Weights of a small GPT-style language model, trained from scratch on English Wikipedia.
Architecture: learned and rotary positions, biases, tied embeddings.
Training: a variant of Adam for these matrices, 6260 steps.
MLP neurons of a small language model. Each row is named by its layer, matrix (up: input weights) and neuron, and shows model dimensions 624-879. Each number is 500 + 50 x the weight over its row's rms, rounded and kept within 0 to 999. Numbers have three digits each.
Before each neuron's rows, "fires after" lists the tokens most often just before its 100 highest values on Wikipedia text that the model never trained on.

fires after: "\n", "\n\n"
L3.up1692:435507462447553445414447487557483501536515584507493472464445583471474494466474460494464475484481465505508607546511448610467508392477496509451431535546497558450533522412497489506523512438528566479518506497452582540530450543574480472429531534531513493532510522493487636522499483468443581550492514554493526452457547549479476523496475682398498382452604456520468507555454543539475474602570379459470502511447512519585452517429473580528430454561490433458443471549452492498510421409483486439510510511514470460434429534570448517485540545506496442525465465459498565386522515429492458475433540490539510503478417447498523501535479509456541498469465526512488444455503478494534428483531583435533521429423533622519570484507474493481593491625402488578502485474538470547629498455539457

fires after: "1", "2", "0", " St.", "4"
L3.up2874:519480496502569550620509464419470494460458488493531549555492464553524517588521519424411489495401487439412475510408472635542583433629485518508540486431563505532543551482435544478496456481515547516450538573553473524539439424495474512646509526503407486606547560546494527563481474448547491414444483511497498493503514478576509517502457550490498539475531493529516523446452517494543504456498374491475470466512505534466507520605572492492492420475455535557533497535556569490476538467461659589553500532505466541483558540503465493511473358506536508531450455399487542490503554397307520510509494480567498506465546496543545470487473535372516504479553568553524474424367517445546484508517427528462550424437415567501567563522578525464484450438502583491514530494588538502534491418492553

fires after: "-", ", ", " | ", "; "
L3.up2438:610489456519555428473498467434451396548469535644485490544476436502447554575473569529492545457461538459458429504627586556490610569562406481511467570612565528521525548466514435484492556412520466522499516522483584475509500410560484502510495469480612451522472531480471524499527547505514441417510528578506534484458466579539411496597512521476498515533540447524558487542492541517569443452505503598501522549600592598552557489412506473581408450516541538515543463489595533489537433493420496553551546529402528526519510491402432465603454468536445533509473385466493507473389447473390498480464500482477477419454509526556517475549510531442483460470447497464555501555541560482551488498478542469435499519480517445455535513398620506499529453499470543557615589533484604466552475477589558

fires after: ", ", " in ", " October ", " ", " November ", "s of "
L3.up1665:470524494508501498495506557563461433569486582551515407531471442629556569457521478448434498451523366470542454500438469540454621506481472540478528478478494552491552452529541494514523490434544562470501464491567493477623394477470517520490476495484528401539610491511516521571460494476544495435531456518505504446476451552516521567454480567485455528486490567457459464514518477508526491568457546494452479442451448635584490592421473604449449446478418488570509498420469545449464536497421502496573531530444419505433461530475410504423524479493553512495430446425479563523483504499469517556544499448574508459602526386508523510461521469451529419445432551495494471514571548486520536463526547517515459513466509537454555418535519459481533549538503526518686528522470447489443516565498509

fires after: "==", "===", " ===", "==Personal life==", "==History==", "== Biography =="
L3.up1621:442508486476478451435522422511526470455527592498578530467459504501527476470473516457480385544500415406555469469479487445563485456518611568383588482488502506490438499506591441507600473515528456535502501650536567508528446472440417544612492442538462548475553457511525511441499513494483535531463505519500436535427420510446477527434520477514512469435448635488538511488479388508538501566461532510555485546502489497588444538382526519521538496552398467538453523461536545507448513462495487485544525554466449529476482408551522589521509524477550570564522573562571528540445529534553555498512567470548480513420491460550556461469449436517504488486526520484555484431495451495533462520491530482425438575523528511480499514520484480526573488540534496535552498497533478467510500612570468

fires after: " | ", "1", "6", "18"
L3.up608:567468445454507508486464488438518534571409558568493386481494458525452521474452455492553481509621539533542500489426449567461615532517508540482478465392370490519472482495491583627607512543523488485474449523497499494530497503518371529513445466471566433540492533520413615586454450453590539485503513518552508473488502500521479485452445555556476517494496511508448457501467524451475442542445470443506524484504513591569471561506609603556428427530503549531592461563469590492557409486438402531470521561492412555486507626397410403426555522528624534490547500534585586534457577528580451550467439457483448452527459451559513494550536470394520478505545606495466425499487489411546586454519520536475456494497542560428591454471480503570462542549514525594652533542518419425468563495531577

fires after: "\n\n", "\n"
L3.up2788:495499457512423474580564453543534491513440490461540520468527571426505536506469550573452496483506478469476578451546427499595533563508472483486468491537538478481537486612513555441522502542426569458517507496454525504536489364466473564526496594622444477594418492476458577494481485499492483518488474475522430377558493484453492452551518647486513446562618502460512488559526513544460475576448386472516540459427497577539445507512483523538473506497424437523471531484496571442532443497528487450433451525444496479473567478531478468503549534587531570432509485536539405512494499527606523449520507508465514449556411439561605498538460464520529484522565452371578477490486474473595498521454490477418458367532490546441533497453566545541490547523507492533420462415614399562578527526465469

fires after: " | ", ".", "–"
L3.up2300:469478456409511490496516513543492494447525436619588590534487487542525549520539496492563457396476482503428453498533604541454565507552434488525493444621451551511542534502504526460510412534523447623432493569435534583531421610497514528539543497513526441525511467427487531534489536467562555440468593512459545376479466487494483588505473491474411461496421500522515472577503423480534449474470454512502538548421554478490515527454495470421534480511503497525567437498594471521494384501495533540514489381520553572495496486516427569527485449558429610475415491500577551490503461511412577453480587461512342490595579453504509448579450485535563494505494521509475547454479479552507475523409480528509471557495582542513494468502496419576569472501556401413567628553539562540525441538569542

fires after: " | ", "; "
L3.up3253:518473542400518546493466450448496470547497606489548465436518514494419543514393464467374497572447540485473515445530476497457553553520508520418568515457546639576445545451512542492600424531506524465532537604517521513407446514576407507527485458524561438556425429570512600534521517545551522448546467456417449468412398496487548507479511567470459497493460403534529512516487417485514491523507419483516513529587527567498412535507535547520496440485469555551506476440558545471503506520511524528528479562543502472427600555523513550524583511500541496525598474505521562553509481462578513464478373461449512515421456549556524516441537500451510577486516490438510445469437539500453464519459495516447462463522451467514584466587485459515563486543526531581566476507533485519504447509475511

fires after: "7", "6", "5", "4", "3", "8"
L3.up1975:498410571517480419479445440520476488552477519500503460509464579437445444423519469465486451571423531500578491509468496521479616490425517490500494537412514579469550483463573491453568564539422496498519476476590505404387477537499459533556463496427494463478513506464534570530447450547560441447517493553492442508409416493486491523462496555551485475505474533408515559547546485499557467529434493485530496633425472505561426466503576536527471463547571552622474529504465554408528494531441515620493494560501491489513511486504521397559510502504534526535563483535485509561503476545419515527470473502527551465467545510491553564461503557454506423500518521537546457455533506537533435567462536446522501511481564522451583507513586524463500477559564510632596532529498533554513447546482565

fires after: "–", ", ", " to "
L3.up2878:551472544375473540561542477552494500468516554530468506443457542509521517505420522597437496456457475448442543511525572463442515485521546499499599434467499495448516482560558450419512506552435551496536555604499479474486449492519376499507563478526530415513468439494458608464445480565458541480482469476516433530473460479576486551475584508503571488549470464521592525517479501559456530473504422508432514437503563523436458461448522505560472427509496536591486481377509533498548387437473487422515525456503522555498487485488489564519483441552475586561493517423535528491512420458565576388524468509436463462456461402459492502536499474516519523514492493466477468482467538372506515513444543544466484447461562583463620505515471598467580482453561558504545513573437419391496523567429493

fires after: "1", "2", "3", "4"
L3.up3406:520525414420384465468533459516557518564386534539563588494553530515348560467491533466406487481499437472547482649509490491454533568557471508491476488532437565524493484490509573526513483384567522457504502517513564495539440531455401485529534527504555457528437506536465506495495449467528480431569499483576497523469530465571454519503516607463448509484543485543483514481487444542527458495371396509490494470506558631510423494565561526437514430518546468514487393531548483435428381519438370537532477556533355451496522528435495490513604426491552470537444466494453634516444461473562474521548408390544453417495521455487554466475482491391549511526424552425526469524495524474496443483551536442521379437477456575477459419501547445406525477493508465566511519473509490456497536527500602

fires after: "2", "1", "4", " Ev", " Cl"
L3.up1057:515535420393502457566571501416480442475476666630463507597536460526487508507445481504515464467504541512541539546409489546459508429443527555506555485472571424417507465475456494450514460485443494437498530489510489535502424443558424491495508547396423465532474543489511472524477492560456442449470514524450449528467456559497452553538413488489446506448478532499599574450515434552580480541457475509568499450430469466497426483506491494447473485470556538571478472535549476429524585465497507529545553476504406489427565483403419509499538435510512497537492435550477484518476517484477545494524471511485552470488436418564427498492561543448465534457557489500512523422525570495459480484523518502424495440512456540446540512489587435458487603554534475516535545533552464520479510511485550

fires after: "==", "===", " ===", ":", " =="
L3.up1051:349556445465535489419502455501451568497512459570565505483443472494562522371496447403496310547531413509494420502444547469524521480483504561430538595485543398427503471548587506543558480406416495495384546532478472529481427476466487431532503545556463580497503513498483535491528571577470521477511496509560423469460391460615509499477453547514471472486536498497489461532536411484464464470481422448487594430424514493573521545518515504409466555535476546532445475391471540497408458511452525483502488600503434450498531474608545458441480442495469514486496499530498405588520469387506497525512493497434486522380425408569467435396526475533567498443513461451423525403527462512514504559473547510480497503603476566486577485556514469578504512577498563494536472497465479525498586457558482

fires after: "2", "1", "3", "5"
L3.up1318:508505490623432388515414435446485430588475455504526465483549459474439511435487458549519487533563515570535539545552441566504570546537601516450551550564527543547465481548455439535501554579517460457533523539563562499503515538536516507495504483612549497480513436412466479474438463546493478494548429556476498548488503527506444483436471443501500573427530424491474537618489388521511427548497518461473484501454498553494501568427488552571486401526564547551567426534591532540430466508432487525488450656515436499513488420429422483540534468561493456504507438505516579499428423443510565547514503535493468525426526439502478531509532469506523541444515503461519480448513441441503393504451515440447452557503555530509480524505471473505550510512439494556474493496449447461422556542454573

fires after: "–", ", ", " ", "1", " in ", " August "
L3.up2262:514564573565525437576531508515551523464411507539529567578522520432474594507529521403468541466431528490434564490521471469450515521516488510472476522538558509550513400495497587438553514492572609481451527482435552516461545461480492576519587500468515427548446519431506490539507436515649465516527488541523446518471437485514502598465498503412462501478505502534506584484461517534528554521455544428406493522550530448571482609437527531472541410509444515580474514583509552498537446464554646451546435604492502497421463545472511482536574448517496559537461586367517523482517491491529453446545531423489503435489496461546464523433476461504497560559519507496564469433494526346524440433405460387457555441465537548483494538536517564458539518530525489522595450550442474485528495456399470

fires after: "1", "| ", "2", "26", ":", "34"
L3.up507:451523475457551442445484460530474547465492523540574387562625487541520599465548532492547519530436447480517476466433518502517589450520536534471486495549563492503561422440545575458538513472423476480463481476509519466506595531491485440554486461428510477510542460475503443501558493561536425498470532448482372445516447495561483495567514515491461532468480526507530500493586457515478521546378497420556525527513494560565443477477507491502525522519487510580489436497554512468446488506394506524505599563445457522405537492505490518578466456470508472440544458602425509498450532335432542477387529481578489506492478448543507545491489487508464534562454459456522474482437499472501375518466489486472500494559557516522412558413431498575640475542522476500510465596498511438457436492491459

fires after: "\n", "\n\n", "-", " ISBN ", "0", "9"
L3.up767:484504464502519411501425488420494518605421596554449475544421500528537511534459449527506501555426470514498449501509488520517537440528537540406557393480605489506516566513482439534533469513478529408598433534501495478543482435425475476478454496632418529598509426525369513508446444433573450477478477488539445419508478525500523486414537499365475483505487458487481488678490446506568455527477413461581452490479527527538499607437527498462522470493400533471622359488552515462492475484527494546512461561508493495400605396586399521556435556518537526464412496583496549519552550436473425582481446486475473508498525427396473464419468525482496482457457455561547468510357540493474427574501506467447514494522486524581622564510579467523517459489442505543462484437511462494565549444496526

fires after: " | ", " (", "; ", "5", "0"
L3.up1959:444546549504550469442500566545520541542567493489433464500489512512463542581447585519604564513449424499429512465439440492446521568536519480526477502527463456484555560519472524462548526478485542545394484448510581467505385503591507515477434481524500490499542461465501480498410432535503453597480510439494461508570626445480498537533427522338432469456583484524525499517491529519527527480451482507508517331468562512502507457391449516514561532535501354375501426539513456473565516543548440462467533507467463481594456567505452487486507560558502510477549491507455543521516499475481649529500451509401504480507451413469441557566528533469562415493481523453461488520540445558476455647471468469473544580522478467506520471424488563530482456518427530565388547426518410533408395516563505

fires after: "."
L3.up4034:424507393427461617454518450468455503413498514515575519508416521487584564541518543536550476488523391442418530534447507525441541599534585492495437550421455549486538553479554489406519543455460465491491421559514465642404519533496464483576541518613394485468481550479504480495487521471569468506400579471507477501538445450505493475494571495430515473497512564478546478490466431455472533502513470521519484543487571393514504514540454506356472466500451437499562497479550490461470489519457397557459515571553445524519498517499596509509484436519521487492482577556565548490503583466480563467515478547509585452498518511491406435454435471484451496467559499435477507463461476461407510435506511530450405570476397502444511582606483469462558477583532439486565529553569459549521402626554446

fires after: "°", ".", "\n"
L3.up875:497536536617499396425435536589529533492492558526484517417515525541524554524511469536501542510490516501447540490580515561470513433472531481414569449480545465537528506624504439440613504445401441494540559603437522492422515538523425434491566611592527469491554518481510577492457496604441496467430456425571464517456466482521489504485472529396472498542521520532456469493598485575465498512474436505418447434516596514537492545429611527467424471624451552622582482468550485445488446492470504482481543600517484489514527519475524506520506474532498579484491524535493576516435520478519534482501447427437542456501513521448507496523535479376553501573455484470527427572516492536438555560389559551359447519412570441465581541488501494522510507398425489587572463540438520554565472598479489

fires after: "p", "9", "3", "7", "2"
L3.up3354:447519509458514551472436535486467471491538378526570547458626507497447579520425614554446472482459453595424450379581505557500492513515471478523523583468567477526443466486528514408511481439510516508611499552467474475555448471534578534546542637524507572501537482461505453504540501496504413495518523469448633429517553458453481630494521459508400445482518600488551450490491435507546456492540472406567508476436603462428516503535559515413511423443551498456551538542549508465439474463491574454567582494432452475448595472416452492439500398520523544546489524517382472533454472551407430545523477498412541552464566536509510520409471493498539443468531593578504472595534621485470483545444505488507430551490459473437594526513495480521486439585470621518534599550485464506522460522437457